MLP neurons of a small language model. Each row is named by its layer, matrix (up: input weights) and neuron, and shows model dimensions 96-191. Each number is 200 + 20 x the weight over its row's rms, rounded and kept within 0 to 999.
After each neuron's rows, "fires on" lists the tokens most often at its 100 highest values on Wikipedia text that the model never trained on.

L12.up596,182,177,219,161,219,237,196,218,192,188,222,202,228,182,210,203,196,191,244,206,173,185,180,211,206,224,184,162,185,200,219,238,159,191,211,188,200,210,202,208,222,197,195,177,220,178,152,227,191,164,161,176,204,217,185,224,201,190,224,188,174,218,198,185,203,212,168,227,197,185,193,209,163,200,157,204,239,206,197,255,189,203,190,219,196,206,170,202,173,201,201,196,205,183,223,206
fires on: " B", " M", " At", " than", "In", " In"

L4.up636,210,205,199,202,192,180,210,235,232,194,216,213,259,188,209,211,182,152,192,214,192,209,171,200,198,209,224,216,167,205,190,181,159,159,180,200,187,214,208,187,194,221,195,167,179,209,225,206,194,170,181,228,198,218,214,194,173,206,198,193,211,237,209,202,200,199,203,179,190,190,188,191,167,226,190,170,175,224,223,206,190,204,208,203,216,196,189,188,206,167,190,230,180,203,232,225
fires on: "id", " in", "ock", " Racing", "r", " dr"

L11.up94,190,186,234,195,211,175,193,233,183,205,192,175,197,183,175,189,195,174,189,193,191,160,228,205,212,176,147,161,194,183,174,230,193,189,202,214,179,217,216,198,211,230,210,210,198,234,224,214,205,185,206,193,214,217,201,231,194,208,203,224,184,232,191,192,199,210,204,196,175,163,180,208,173,170,208,225,162,138,199,186,212,196,170,193,171,227,178,187,149,193,210,195,219,227,254,182
fires on: " an", " h", " or", " and", " to", " n"

L12.up601,250,148,186,205,199,213,203,213,202,154,193,204,179,188,173,220,207,182,206,188,188,207,219,183,200,188,202,203,214,187,223,205,193,180,181,173,191,193,216,145,160,193,224,171,184,217,206,221,181,195,195,194,211,209,245,191,162,198,182,199,169,207,180,207,198,240,182,189,187,236,204,209,192,157,229,197,203,213,183,189,202,207,217,222,202,178,191,200,214,181,186,209,188,224,196,196
fires on: " L", " J", " H", " l", " W"

L4.up342,205,186,210,194,205,194,198,213,213,216,202,242,185,222,184,210,242,184,198,190,222,223,201,229,212,185,221,228,203,203,217,174,207,199,171,215,201,217,143,221,168,217,199,192,218,201,192,220,165,188,234,197,180,216,178,239,220,232,178,251,186,202,161,205,228,207,217,231,207,155,186,201,197,215,171,182,175,207,212,157,206,203,196,217,229,171,190,192,195,184,191,209,225,175,189,188
fires on: "'s", " the", "The", " The", " its", " original"

L2.up195,182,222,189,169,195,182,226,211,160,186,212,196,175,182,220,210,196,209,207,196,195,220,199,178,190,213,175,220,205,191,185,177,174,187,231,211,201,189,181,198,227,197,179,206,178,171,236,223,200,229,209,213,218,142,213,195,217,183,227,197,199,187,173,168,184,225,205,221,226,205,200,209,207,215,162,216,175,208,189,202,214,195,182,223,190,190,223,167,187,177,220,206,168,219,196,235
fires on: " of", " in", "ly", "astern", " early"

L3.up613,228,183,213,220,200,219,162,177,176,191,189,216,192,199,243,185,208,179,222,203,209,231,223,214,199,192,182,215,185,185,199,166,194,196,182,224,213,176,179,196,223,195,200,180,206,201,216,191,203,206,203,217,168,205,206,195,169,189,201,182,196,195,240,234,179,191,174,209,220,245,194,188,194,220,204,207,211,214,211,209,208,189,196,194,223,205,222,150,160,242,219,174,205,228,200,224
fires on: " and", " &", "and", ",", "ot", " can"

L7.up629,206,194,200,214,217,194,220,159,207,211,222,215,205,183,201,204,246,203,206,215,223,247,221,177,197,223,212,237,179,238,218,204,201,227,200,235,197,198,216,221,190,182,185,201,171,209,155,178,223,208,190,234,181,183,216,211,197,206,189,175,182,210,192,224,208,218,243,227,187,211,214,185,174,169,149,180,184,185,177,215,180,208,198,190,198,202,172,195,193,199,223,218,176,221,201,164
fires on: "a", "l", " el", " del", "el", " Ol"

L4.up389,194,198,183,185,180,206,220,175,179,206,179,223,224,181,194,225,197,185,175,206,188,202,208,220,220,193,214,226,204,177,170,197,162,170,208,179,194,190,191,182,234,213,171,186,180,212,227,181,209,154,180,210,243,167,212,207,215,200,227,222,210,203,261,183,213,190,206,196,205,213,210,208,216,195,220,202,217,183,158,154,215,197,216,186,220,209,185,212,198,181,158,238,205,173,187,206
fires on: "ig", ".", "od", "r", "ing", "ak"

L7.up516,230,205,201,178,185,221,186,196,243,172,213,188,184,211,216,228,222,203,204,212,193,184,177,215,216,201,203,180,171,188,184,185,183,166,205,207,210,206,197,168,204,221,181,225,190,217,192,192,155,235,215,169,218,191,195,173,168,205,204,201,184,164,207,230,217,188,193,232,195,201,164,211,204,192,212,206,172,208,230,188,177,213,162,205,164,179,223,218,225,186,254,220,232,207,174,204
fires on: "r", "d", "ad", "ard", "ase", " "

L12.up809,181,160,184,197,233,206,197,202,200,194,194,188,250,196,168,230,173,166,190,225,222,196,194,215,172,211,161,196,185,184,210,220,181,195,208,203,208,203,230,197,195,182,233,170,195,222,191,200,233,218,161,172,182,212,222,184,172,209,158,241,179,201,192,177,181,197,198,214,190,224,187,196,184,193,203,211,217,251,195,191,206,194,188,190,189,187,228,210,242,198,193,211,237,220,201,173
fires on: " L", " while", " when", " H", " While", ","

L7.up161,186,160,180,192,225,198,185,217,205,182,164,218,232,228,183,167,195,206,177,228,171,204,225,214,229,230,191,158,228,200,215,224,214,215,196,224,206,227,192,229,222,224,192,189,204,217,184,221,195,233,180,188,209,182,235,175,192,209,172,211,223,185,184,217,189,226,188,220,193,223,191,199,206,189,173,220,213,179,189,210,182,234,206,218,228,193,186,226,194,207,204,250,179,220,194,197
fires on: "19", "16", "17", "et", " a", "eng"

L12.up263,213,181,183,220,220,192,210,230,195,168,200,196,219,211,176,191,201,201,217,225,200,177,200,202,201,181,188,174,216,194,187,218,210,169,171,200,240,211,197,229,194,193,214,161,203,208,213,206,189,190,161,190,200,216,209,198,228,230,211,224,211,229,161,187,157,221,221,210,184,231,224,223,203,209,205,203,210,223,199,195,166,242,201,199,208,184,185,188,195,185,198,198,197,214,210,196
fires on: " H", "16"

L2.up67,203,190,183,167,180,207,180,178,177,199,198,164,207,182,240,190,215,214,221,190,200,184,214,216,178,188,158,210,238,205,213,230,235,181,227,188,204,190,182,194,195,183,177,227,202,204,179,194,200,229,210,238,188,191,150,158,222,179,207,220,222,204,237,198,179,210,180,188,165,216,195,221,223,211,160,179,147,193,226,192,171,187,199,193,198,191,214,226,211,187,221,213,202,209,221,177
fires on: "i", "et", "ai", "o", "ia", "ial"

L11.up74,202,199,221,182,184,209,216,203,218,239,210,220,163,179,179,210,176,215,245,244,190,221,182,192,188,232,209,236,213,233,196,179,218,200,243,246,201,181,184,195,195,180,174,195,178,218,196,212,215,203,193,208,189,190,193,181,239,207,198,164,170,196,221,206,190,219,178,161,214,220,190,185,201,203,168,197,185,158,223,212,207,198,202,180,223,192,191,210,186,196,218,183,184,211,185,213
fires on: "a", "na"

L9.up496,181,225,179,193,237,168,189,208,182,173,201,170,229,177,180,236,166,226,219,206,207,192,210,193,205,204,214,170,177,210,196,213,195,169,218,160,218,162,188,211,210,190,204,215,178,182,231,231,220,179,196,216,213,159,202,186,212,174,202,210,202,188,188,205,177,222,177,218,208,226,200,194,241,234,200,187,192,192,220,182,177,195,210,204,191,190,202,196,216,198,191,215,187,164,183,184
fires on: " of", " on", " along", " in"

L7.up112,194,196,214,214,210,197,202,175,190,229,201,213,188,190,174,206,209,212,148,185,235,201,186,218,235,233,142,182,191,214,214,206,220,231,239,200,215,175,173,191,188,155,211,214,178,187,191,202,173,203,183,206,208,201,148,171,191,194,214,235,213,161,195,181,191,183,180,225,250,178,208,161,216,203,191,202,213,222,197,179,204,186,198,200,187,225,182,202,215,176,209,194,213,246,232,193
fires on: "uk", "u", "b", "k", "ub", "apan"

L12.up359,203,220,231,223,181,160,235,199,171,193,200,221,211,203,184,204,235,203,213,195,204,158,205,196,213,208,193,184,225,177,210,193,206,204,202,205,186,218,202,221,177,191,205,215,168,167,220,156,193,157,223,178,209,198,202,246,212,197,193,223,185,195,234,197,208,206,196,224,230,229,224,187,176,182,211,244,188,255,225,177,236,199,226,211,223,179,175,209,214,189,203,179,204,211,260,214
fires on: " on", " On", "On", " the"

L11.up118,182,184,179,221,214,196,199,214,206,171,228,177,237,179,192,209,181,204,174,190,217,188,192,231,207,182,199,208,226,185,213,207,177,170,214,199,179,229,229,182,212,229,194,219,226,186,229,225,184,157,199,184,226,194,194,191,183,213,212,165,165,220,207,174,217,203,200,203,225,199,151,202,222,194,222,205,188,160,204,218,185,205,213,183,212,199,167,197,225,197,200,174,182,189,217,184
fires on: " A", " s", " An", " August", " ", " Inf"

L4.up674,207,196,198,189,208,167,215,212,215,208,234,208,222,208,220,183,165,182,221,192,206,183,188,210,221,214,225,220,218,198,228,197,178,212,219,192,203,221,184,200,218,220,175,218,199,184,198,225,222,185,221,173,197,183,216,168,194,188,209,182,170,190,194,226,196,236,176,203,178,210,179,221,201,164,208,252,224,204,215,202,222,162,224,175,197,183,207,166,194,195,200,228,185,196,187,192
fires on: "ed", "el", "er", " based", "ic", "ing"

L8.up679,203,200,168,193,198,173,178,173,215,179,200,196,178,174,225,168,214,233,203,215,211,169,176,211,196,182,230,217,218,199,212,183,176,215,188,179,192,183,188,192,150,211,223,182,204,212,223,191,203,207,181,224,214,181,199,176,187,182,184,214,190,209,221,195,192,187,164,193,195,204,201,214,218,221,208,215,206,225,214,202,196,170,219,200,206,209,187,211,202,191,238,191,194,201,244,200
fires on: "20", "on", "\n", "ronze", "Early", " late"

L4.up267,160,168,197,172,197,185,189,192,199,214,221,169,207,221,185,211,191,179,211,199,176,225,187,196,208,213,171,215,184,216,207,201,211,195,206,212,210,218,226,174,220,211,191,215,193,179,225,195,206,240,179,193,225,192,180,182,197,186,220,174,233,207,196,229,220,173,193,178,178,204,246,195,203,192,149,214,199,207,181,175,202,202,207,204,183,236,210,211,247,212,179,195,240,182,210,225
fires on: "v", "av", "ev", "duc", "serv"

L8.up123,204,182,206,228,192,193,180,227,188,245,174,194,200,198,193,154,225,186,188,202,234,210,218,194,210,175,199,183,210,248,187,241,164,215,165,192,184,208,210,194,215,187,206,171,215,233,193,179,207,192,195,195,189,216,198,215,199,223,207,199,243,219,216,240,199,179,168,210,221,190,220,169,169,198,200,185,181,187,205,202,208,164,215,216,190,212,181,227,216,220,231,224,220,236,159,200
fires on: " who", " he", " also", "ot", " now", "and"

L12.up24,197,224,231,165,194,187,211,189,199,199,183,189,188,196,173,182,216,202,188,254,173,197,177,225,217,178,204,175,216,189,226,228,194,209,207,178,189,215,211,214,184,224,204,190,206,225,197,180,227,179,203,189,215,227,189,192,185,238,186,197,228,172,263,264,171,177,198,198,211,186,190,209,190,214,195,217,201,209,170,188,194,196,172,198,215,172,194,223,197,190,193,194,180,198,191,218
fires on: " D", " d", " A", "o", "to", " Website"

L8.up331,181,233,168,175,234,213,222,175,189,229,211,182,188,214,188,175,211,216,209,184,190,174,200,174,184,218,201,190,191,188,214,196,178,190,195,192,223,196,214,200,212,198,169,161,193,167,217,221,213,216,202,201,228,170,214,212,194,156,206,211,183,197,165,195,178,204,204,205,192,178,194,223,199,212,214,206,201,191,213,233,198,200,237,191,243,187,206,193,190,199,193,209,188,178,211,203
fires on: " in", " h", " ad", " s", " Res", " of"

L2.up835,198,199,205,213,206,179,191,199,205,204,201,231,241,206,183,206,205,190,211,203,192,185,216,167,199,214,178,196,233,187,177,224,233,219,166,191,216,237,196,205,194,194,183,192,217,169,211,232,206,190,201,168,199,203,228,223,162,194,197,169,232,188,213,222,203,207,163,204,172,224,195,197,213,213,205,205,195,243,245,183,173,215,197,173,215,161,243,197,192,199,181,184,210,222,221,242
fires on: " of", " under", " on", " at", " over", "On"

L3.up853,167,201,158,169,174,195,224,203,243,197,218,223,190,180,199,204,221,133,204,213,211,184,193,223,228,209,188,196,239,210,215,176,208,219,219,199,223,183,211,162,222,187,192,223,213,205,191,201,224,181,174,210,183,162,193,165,213,181,194,140,196,218,171,179,196,179,192,204,195,212,187,210,207,186,174,218,213,217,206,199,187,171,191,211,211,216,187,168,221,217,195,201,174,181,205,214
fires on: "ed", " based", " published", "ated", "ot", " announced"

L11.up43,180,213,190,210,192,174,225,211,224,166,224,201,208,224,216,193,221,203,205,213,185,176,180,214,250,201,196,182,200,197,214,196,193,202,178,220,198,203,214,232,184,200,201,226,201,204,203,210,191,187,218,194,203,223,215,216,196,213,224,185,202,180,210,203,185,200,222,230,217,200,195,199,171,164,155,203,190,228,238,183,202,199,185,169,195,195,189,225,223,185,211,210,168,163,218,201
fires on: " \"", " An", " an", " R"

L2.up12,216,196,198,195,227,201,202,211,184,218,222,205,172,222,141,231,205,189,175,173,207,202,220,214,203,183,167,214,202,231,219,199,207,200,181,188,195,177,173,209,211,225,205,179,191,214,228,190,169,182,227,217,210,213,155,198,219,187,153,193,179,183,197,187,184,227,211,201,192,219,177,174,201,199,228,203,162,209,212,188,187,224,207,211,230,180,233,156,197,175,189,205,191,157,209,214
fires on: " the", "The", " each", "A", " An"

L12.up511,222,213,184,241,220,192,199,195,190,184,215,196,202,183,178,224,223,211,193,186,186,205,193,198,237,201,168,186,221,204,194,228,223,199,222,181,170,211,170,164,208,237,221,203,189,191,192,253,220,201,180,198,197,192,213,201,232,202,206,181,204,220,224,218,189,204,194,210,207,212,222,195,196,218,169,189,194,233,203,187,212,200,219,191,214,201,194,209,189,221,207,221,206,221,241,217
fires on: " an", " An", " ro", " at"

L9.up956,192,204,208,210,181,228,215,207,200,214,175,233,203,256,209,206,247,198,213,214,179,184,163,157,200,224,202,180,232,215,210,170,207,211,186,205,198,191,219,231,234,197,200,232,179,211,219,190,170,214,185,207,202,187,202,224,175,220,216,167,180,194,192,210,206,202,215,181,200,190,195,196,181,232,179,230,196,215,200,242,182,202,189,189,142,202,193,195,192,211,228,201,173,221,189,174
fires on: " m", " M", " t", " "

L8.up708,214,196,273,225,190,190,221,189,197,193,178,199,225,240,192,204,216,200,181,202,187,185,188,222,180,233,193,168,201,220,241,200,173,204,243,237,167,171,208,213,198,225,197,210,163,208,210,214,186,194,199,183,196,198,209,190,215,195,200,148,215,197,190,220,235,145,207,212,185,211,171,199,184,214,228,234,200,204,189,162,218,225,197,200,181,207,232,201,184,206,170,162,183,207,175,178
fires on: " a", " to", " A", " under", " into"

L11.up858,187,218,182,192,246,190,209,193,202,192,239,196,205,216,204,210,203,220,205,189,163,231,168,192,223,195,140,189,236,208,188,233,201,183,202,172,216,186,196,195,202,222,204,182,193,213,197,229,231,221,215,165,184,228,211,194,206,231,226,204,190,175,207,197,196,207,215,230,173,192,187,211,162,161,188,178,193,181,237,215,216,181,221,200,226,175,190,201,207,217,211,203,190,211,226,218
fires on: " an", " en", "an", " An"

L12.up661,168,183,191,230,159,200,230,192,227,193,206,215,182,218,209,153,231,189,210,175,159,195,225,171,195,205,199,173,183,236,201,191,196,188,147,195,188,186,202,164,227,186,202,258,192,173,194,188,203,188,240,213,182,216,190,209,179,183,205,187,196,204,212,229,207,192,211,227,214,214,180,245,208,190,210,186,216,194,227,237,170,189,166,185,181,188,220,209,189,199,224,215,215,191,178,217
fires on: " m", " ", " cons", "S"

L7.up386,210,202,185,193,215,212,176,169,226,208,207,201,220,187,216,193,182,183,207,214,177,166,172,214,191,185,156,218,189,174,210,203,173,192,228,213,190,182,201,213,212,212,199,187,229,180,201,205,190,164,185,180,208,201,160,203,218,166,212,195,195,210,164,207,197,185,201,207,212,206,171,208,191,207,191,235,144,209,228,226,185,198,237,218,217,221,194,208,203,193,176,193,205,198,176,184
fires on: " In", " in", "st", " or", "In"

L11.up807,204,199,201,205,209,189,199,198,189,178,211,191,176,207,208,199,161,177,183,194,201,193,221,191,187,211,169,202,188,187,202,221,187,186,197,168,182,253,181,201,175,193,198,208,236,239,196,214,200,209,177,177,194,225,220,187,205,202,222,201,202,193,193,161,213,178,206,168,205,207,195,228,205,214,181,207,184,185,214,158,189,176,220,171,211,215,174,211,222,192,186,182,228,208,175,247
fires on: " \"", " '", "'", " (", "–", " un"

L2.up1003,202,222,208,180,213,202,221,214,227,194,214,165,207,235,202,263,188,197,219,208,215,229,217,179,212,201,214,153,210,192,189,203,225,190,222,156,176,215,236,192,165,195,205,195,212,208,196,188,207,212,190,233,201,214,227,205,216,187,243,190,203,193,212,206,172,159,216,193,162,193,198,234,226,219,216,194,197,187,186,218,190,216,197,238,219,196,221,203,203,227,193,239,195,166,205,176
fires on: " do", " San", "uel", "ag", " Bu", " Mil"

L7.up343,216,218,191,196,201,172,167,217,158,233,150,204,217,175,161,175,224,220,190,206,217,213,207,162,207,159,180,198,187,193,223,191,181,218,222,218,213,203,208,195,199,203,177,208,193,254,203,228,184,179,197,191,195,234,183,187,210,194,207,179,198,209,210,226,199,189,203,190,185,197,226,212,190,209,176,173,212,186,184,243,182,208,210,213,187,197,201,194,186,215,226,235,205,182,212,195
fires on: " which", " who", " he", "let", " and"

L11.up179,205,184,238,203,191,202,188,182,190,186,219,149,232,233,177,223,228,194,244,216,238,203,195,232,179,191,173,186,216,212,190,212,197,217,199,201,213,218,212,203,184,190,228,178,206,204,194,213,189,231,186,201,210,192,195,175,225,217,191,196,184,218,170,246,206,193,190,184,176,227,219,215,185,220,179,189,210,162,185,169,207,202,228,154,184,174,187,245,184,198,178,204,174,222,193,208
fires on: " on", " of", " under", " with", " to"

L11.up544,187,193,191,185,193,224,199,203,196,192,240,144,218,209,199,200,183,214,203,197,176,209,198,185,217,177,204,182,228,209,186,210,163,198,190,153,202,207,193,177,197,210,190,198,206,209,188,205,198,186,194,216,198,205,220,210,202,215,189,216,186,220,194,220,198,200,201,221,192,198,148,184,189,211,203,168,194,157,208,206,190,188,196,209,185,197,152,203,187,200,208,193,198,224,186,209
fires on: " m", " ", " n", " d", " t", " s"

L8.up614,191,205,209,180,217,210,186,214,197,180,221,170,190,207,165,230,184,177,174,193,186,170,189,160,234,172,174,172,202,179,221,196,197,195,212,221,213,196,206,154,179,224,212,205,203,182,232,163,199,211,224,211,241,216,185,206,210,191,168,212,209,200,216,205,200,214,198,205,205,213,207,183,190,203,198,197,192,194,171,180,229,195,218,191,212,234,180,191,201,188,196,180,193,233,220,196
fires on: " and", "20", " or", "ial", "om", "arly"

L7.up667,195,204,183,203,190,229,200,175,185,151,218,158,200,225,199,144,207,213,183,192,198,157,187,202,192,193,186,176,199,163,232,184,207,196,210,224,202,187,215,187,234,201,186,230,201,198,210,210,226,216,185,191,207,175,201,206,166,237,223,201,223,194,184,161,178,206,201,201,221,216,209,193,168,232,191,217,177,182,188,187,183,184,197,242,196,206,206,167,188,177,208,188,239,188,229,198
fires on: " ", ":", ".", "il"

L8.up247,200,184,178,192,203,174,173,218,164,169,193,221,179,171,183,235,177,207,213,214,161,212,226,217,198,198,178,233,206,235,233,193,183,175,203,223,195,203,161,203,182,200,213,175,180,188,242,207,229,218,193,180,171,211,177,214,163,185,195,198,171,183,205,188,224,205,200,183,239,200,208,189,212,207,205,209,196,213,180,229,191,190,179,209,217,217,193,203,233,196,243,199,190,224,210,186
fires on: " gr", " str", " pl", "gr", "01"

L7.up748,214,210,197,225,202,207,207,160,197,206,213,180,187,246,151,220,188,202,190,224,195,214,191,243,236,215,189,211,185,205,228,214,201,222,204,196,210,210,185,193,225,189,167,171,174,228,199,168,173,178,214,206,204,188,215,175,223,204,193,200,264,209,228,180,176,178,167,215,178,206,190,199,205,198,222,178,212,218,230,231,194,202,210,191,167,210,204,189,205,202,184,189,198,189,195,211
fires on: "ur", "ing", "et", "ou", "id", "a"

L12.up757,216,190,200,203,162,183,237,211,210,209,189,187,215,230,204,173,205,189,181,239,177,205,192,210,225,188,175,237,172,220,178,202,194,222,197,201,201,217,181,230,207,165,179,174,210,212,175,205,225,177,186,161,208,178,167,207,168,216,220,191,190,193,172,208,196,235,220,229,202,208,195,188,183,158,213,213,189,207,214,247,193,218,210,202,214,151,246,219,201,209,185,196,178,169,220,200
fires on: " on", " in", " played", " made", " of"

L11.up754,181,212,176,218,204,170,206,214,197,193,179,177,181,210,206,213,193,193,213,203,191,171,199,219,235,191,204,229,234,247,191,192,161,212,227,218,229,141,200,204,223,191,169,200,215,201,151,183,204,195,177,204,202,181,192,186,139,190,171,168,200,199,179,203,209,227,181,213,181,193,182,215,229,207,200,203,198,203,198,214,184,212,204,189,190,167,241,172,192,187,191,210,188,235,228,226
fires on: " ", ",", " -", " of", " –", " in"

L7.up718,220,206,240,188,215,188,202,166,193,144,202,181,189,212,191,181,237,189,186,217,151,227,182,226,178,180,181,228,176,228,208,206,221,206,189,246,227,209,213,218,195,203,216,188,144,200,213,200,213,207,212,201,183,204,235,241,215,187,218,188,187,202,234,216,217,206,238,209,223,232,190,172,214,202,210,201,219,211,184,188,204,220,170,189,180,205,187,189,192,237,196,192,195,207,192,209
fires on: " a"

L4.up750,209,174,236,237,240,168,217,201,153,171,185,221,236,197,228,216,186,169,203,192,186,181,205,209,238,226,192,204,217,199,180,218,199,210,183,202,208,208,209,212,183,205,223,211,207,222,203,210,216,209,180,191,217,189,203,234,217,170,192,210,198,195,191,215,185,185,180,195,186,155,209,212,255,202,198,185,179,222,210,208,165,252,230,198,164,170,245,195,215,203,196,189,166,209,209,223
fires on: " of", " on", "n", "e"

L11.up350,217,207,223,196,181,172,203,204,202,184,188,160,212,225,202,202,207,206,195,240,145,197,205,219,187,194,197,209,183,210,205,194,208,204,154,216,188,202,186,208,179,204,182,224,195,224,161,198,201,171,197,181,180,235,209,207,215,231,212,174,204,179,212,195,219,186,222,207,187,210,182,181,189,192,207,202,232,190,208,170,214,198,186,190,193,182,245,233,194,175,217,196,200,217,182,253
fires on: " A", " a"

L9.up707,194,182,203,224,184,215,160,213,171,168,218,218,235,208,181,208,178,221,170,228,224,219,219,249,164,203,198,215,237,179,209,206,193,190,193,220,179,180,162,203,175,205,199,190,211,205,206,208,209,187,244,159,216,229,185,210,238,224,205,236,148,217,184,191,212,219,194,226,199,187,201,204,222,188,193,210,237,187,191,152,191,219,201,166,187,200,213,208,200,205,190,206,204,213,207,210
fires on: " his", " the", " its", "'s", " No", " a"

L4.up959,195,201,192,213,218,235,210,199,218,209,162,176,199,182,151,194,188,191,199,202,208,205,213,212,212,206,164,198,198,250,170,167,169,223,230,175,178,194,193,219,237,185,207,213,221,200,181,190,204,181,175,205,194,176,222,228,184,173,214,199,170,225,191,196,185,196,205,242,210,178,209,193,205,197,209,205,173,234,169,234,179,171,215,215,188,192,231,186,181,244,225,171,207,193,211,220
fires on: ",", " -", " –", "."

L3.up505,200,198,241,225,219,206,206,198,171,169,198,229,192,174,244,195,193,140,223,207,226,175,199,218,220,173,158,194,207,208,180,198,204,244,189,206,227,189,214,199,230,192,221,182,224,201,214,197,238,206,183,200,199,224,168,202,191,207,211,216,221,194,159,207,181,207,176,243,206,198,173,169,212,204,207,204,216,205,197,218,174,242,174,189,181,212,173,165,193,215,190,180,227,247,165,214
fires on: " and", " also", " but", "and"

L2.up869,215,207,171,173,225,212,218,215,229,211,210,222,177,168,193,195,168,193,203,210,183,165,189,215,209,218,224,202,207,195,208,200,189,174,214,229,219,208,199,203,214,194,213,180,187,158,203,174,243,199,239,202,192,184,178,201,200,202,191,188,197,209,214,186,185,189,183,177,198,211,221,206,189,208,191,195,204,176,212,223,192,230,203,176,205,229,217,166,197,208,212,205,222,178,172,216
fires on: "ic", "a", "er", "es", "it", "il"

L7.up631,198,199,236,193,190,200,217,201,203,234,220,201,186,229,206,250,214,199,193,205,200,220,188,211,191,238,205,207,218,218,216,168,196,204,201,180,248,195,216,188,180,245,190,212,199,189,169,193,209,216,215,228,216,189,173,196,232,197,195,222,237,195,185,211,212,213,226,200,184,243,198,187,172,236,153,194,190,180,210,166,194,192,202,172,210,209,223,186,268,202,192,191,209,175,193,217
fires on: "v", "ov", "z", "ev", "l"

L8.up162,186,181,191,177,210,245,191,210,175,187,176,205,182,202,203,189,214,224,214,201,189,216,182,165,218,202,201,174,196,224,204,208,191,222,192,187,173,219,223,179,199,206,216,187,206,236,209,184,212,250,224,225,189,190,210,181,192,162,229,166,205,198,219,179,214,184,191,207,226,203,214,231,217,213,166,167,180,195,202,239,187,204,182,205,182,192,194,196,189,198,200,213,179,175,218,210
fires on: " of", " member", ":", "or", "E", " |"

L7.up155,199,196,178,215,213,244,184,213,198,178,166,210,201,166,190,186,168,201,191,227,222,201,206,196,215,207,208,152,217,173,178,187,182,213,236,172,227,191,201,176,236,219,189,237,224,195,189,238,187,192,203,208,204,199,233,178,210,178,194,201,221,162,246,213,249,207,215,189,238,218,176,219,225,184,218,213,212,201,189,161,207,171,167,197,186,180,208,202,196,198,212,210,212,187,200,199
fires on: ".", ".,"

L12.up759,196,219,210,195,189,202,219,229,192,203,175,175,147,240,172,216,173,223,191,197,196,193,194,250,207,179,172,218,200,214,214,194,213,239,215,249,200,179,212,210,189,192,173,173,201,192,160,200,179,227,168,216,183,199,181,207,184,198,196,196,165,200,198,218,180,193,177,204,216,193,181,187,227,198,206,191,168,189,224,222,210,222,163,205,239,182,212,156,200,183,201,227,211,167,151,193
fires on: ",", " and", " of", " as", " or", " from"

L3.up250,214,201,187,217,210,227,210,218,207,185,219,169,212,187,198,210,184,221,222,203,195,195,230,199,212,166,206,211,196,217,209,208,162,213,232,178,187,210,161,204,186,203,207,190,189,210,199,217,197,187,200,188,174,194,198,183,187,213,226,182,175,200,199,179,170,196,206,171,205,172,216,189,180,190,184,213,179,175,261,130,160,217,213,196,211,220,207,156,233,178,211,185,208,199,197,225
fires on: " \"", " un", " '", "un", " (\""

L7.up369,167,207,212,216,248,161,180,193,218,199,188,198,195,216,235,227,220,206,178,196,223,129,161,210,179,214,221,210,208,198,203,218,181,237,183,175,201,189,187,183,206,201,189,193,200,148,186,197,185,191,176,198,203,174,195,198,172,202,228,189,196,212,192,217,217,245,202,175,197,224,191,187,223,205,197,241,221,213,218,206,181,205,194,211,195,201,212,193,223,207,198,191,169,206,239,168
fires on: "20", "on", "orpor"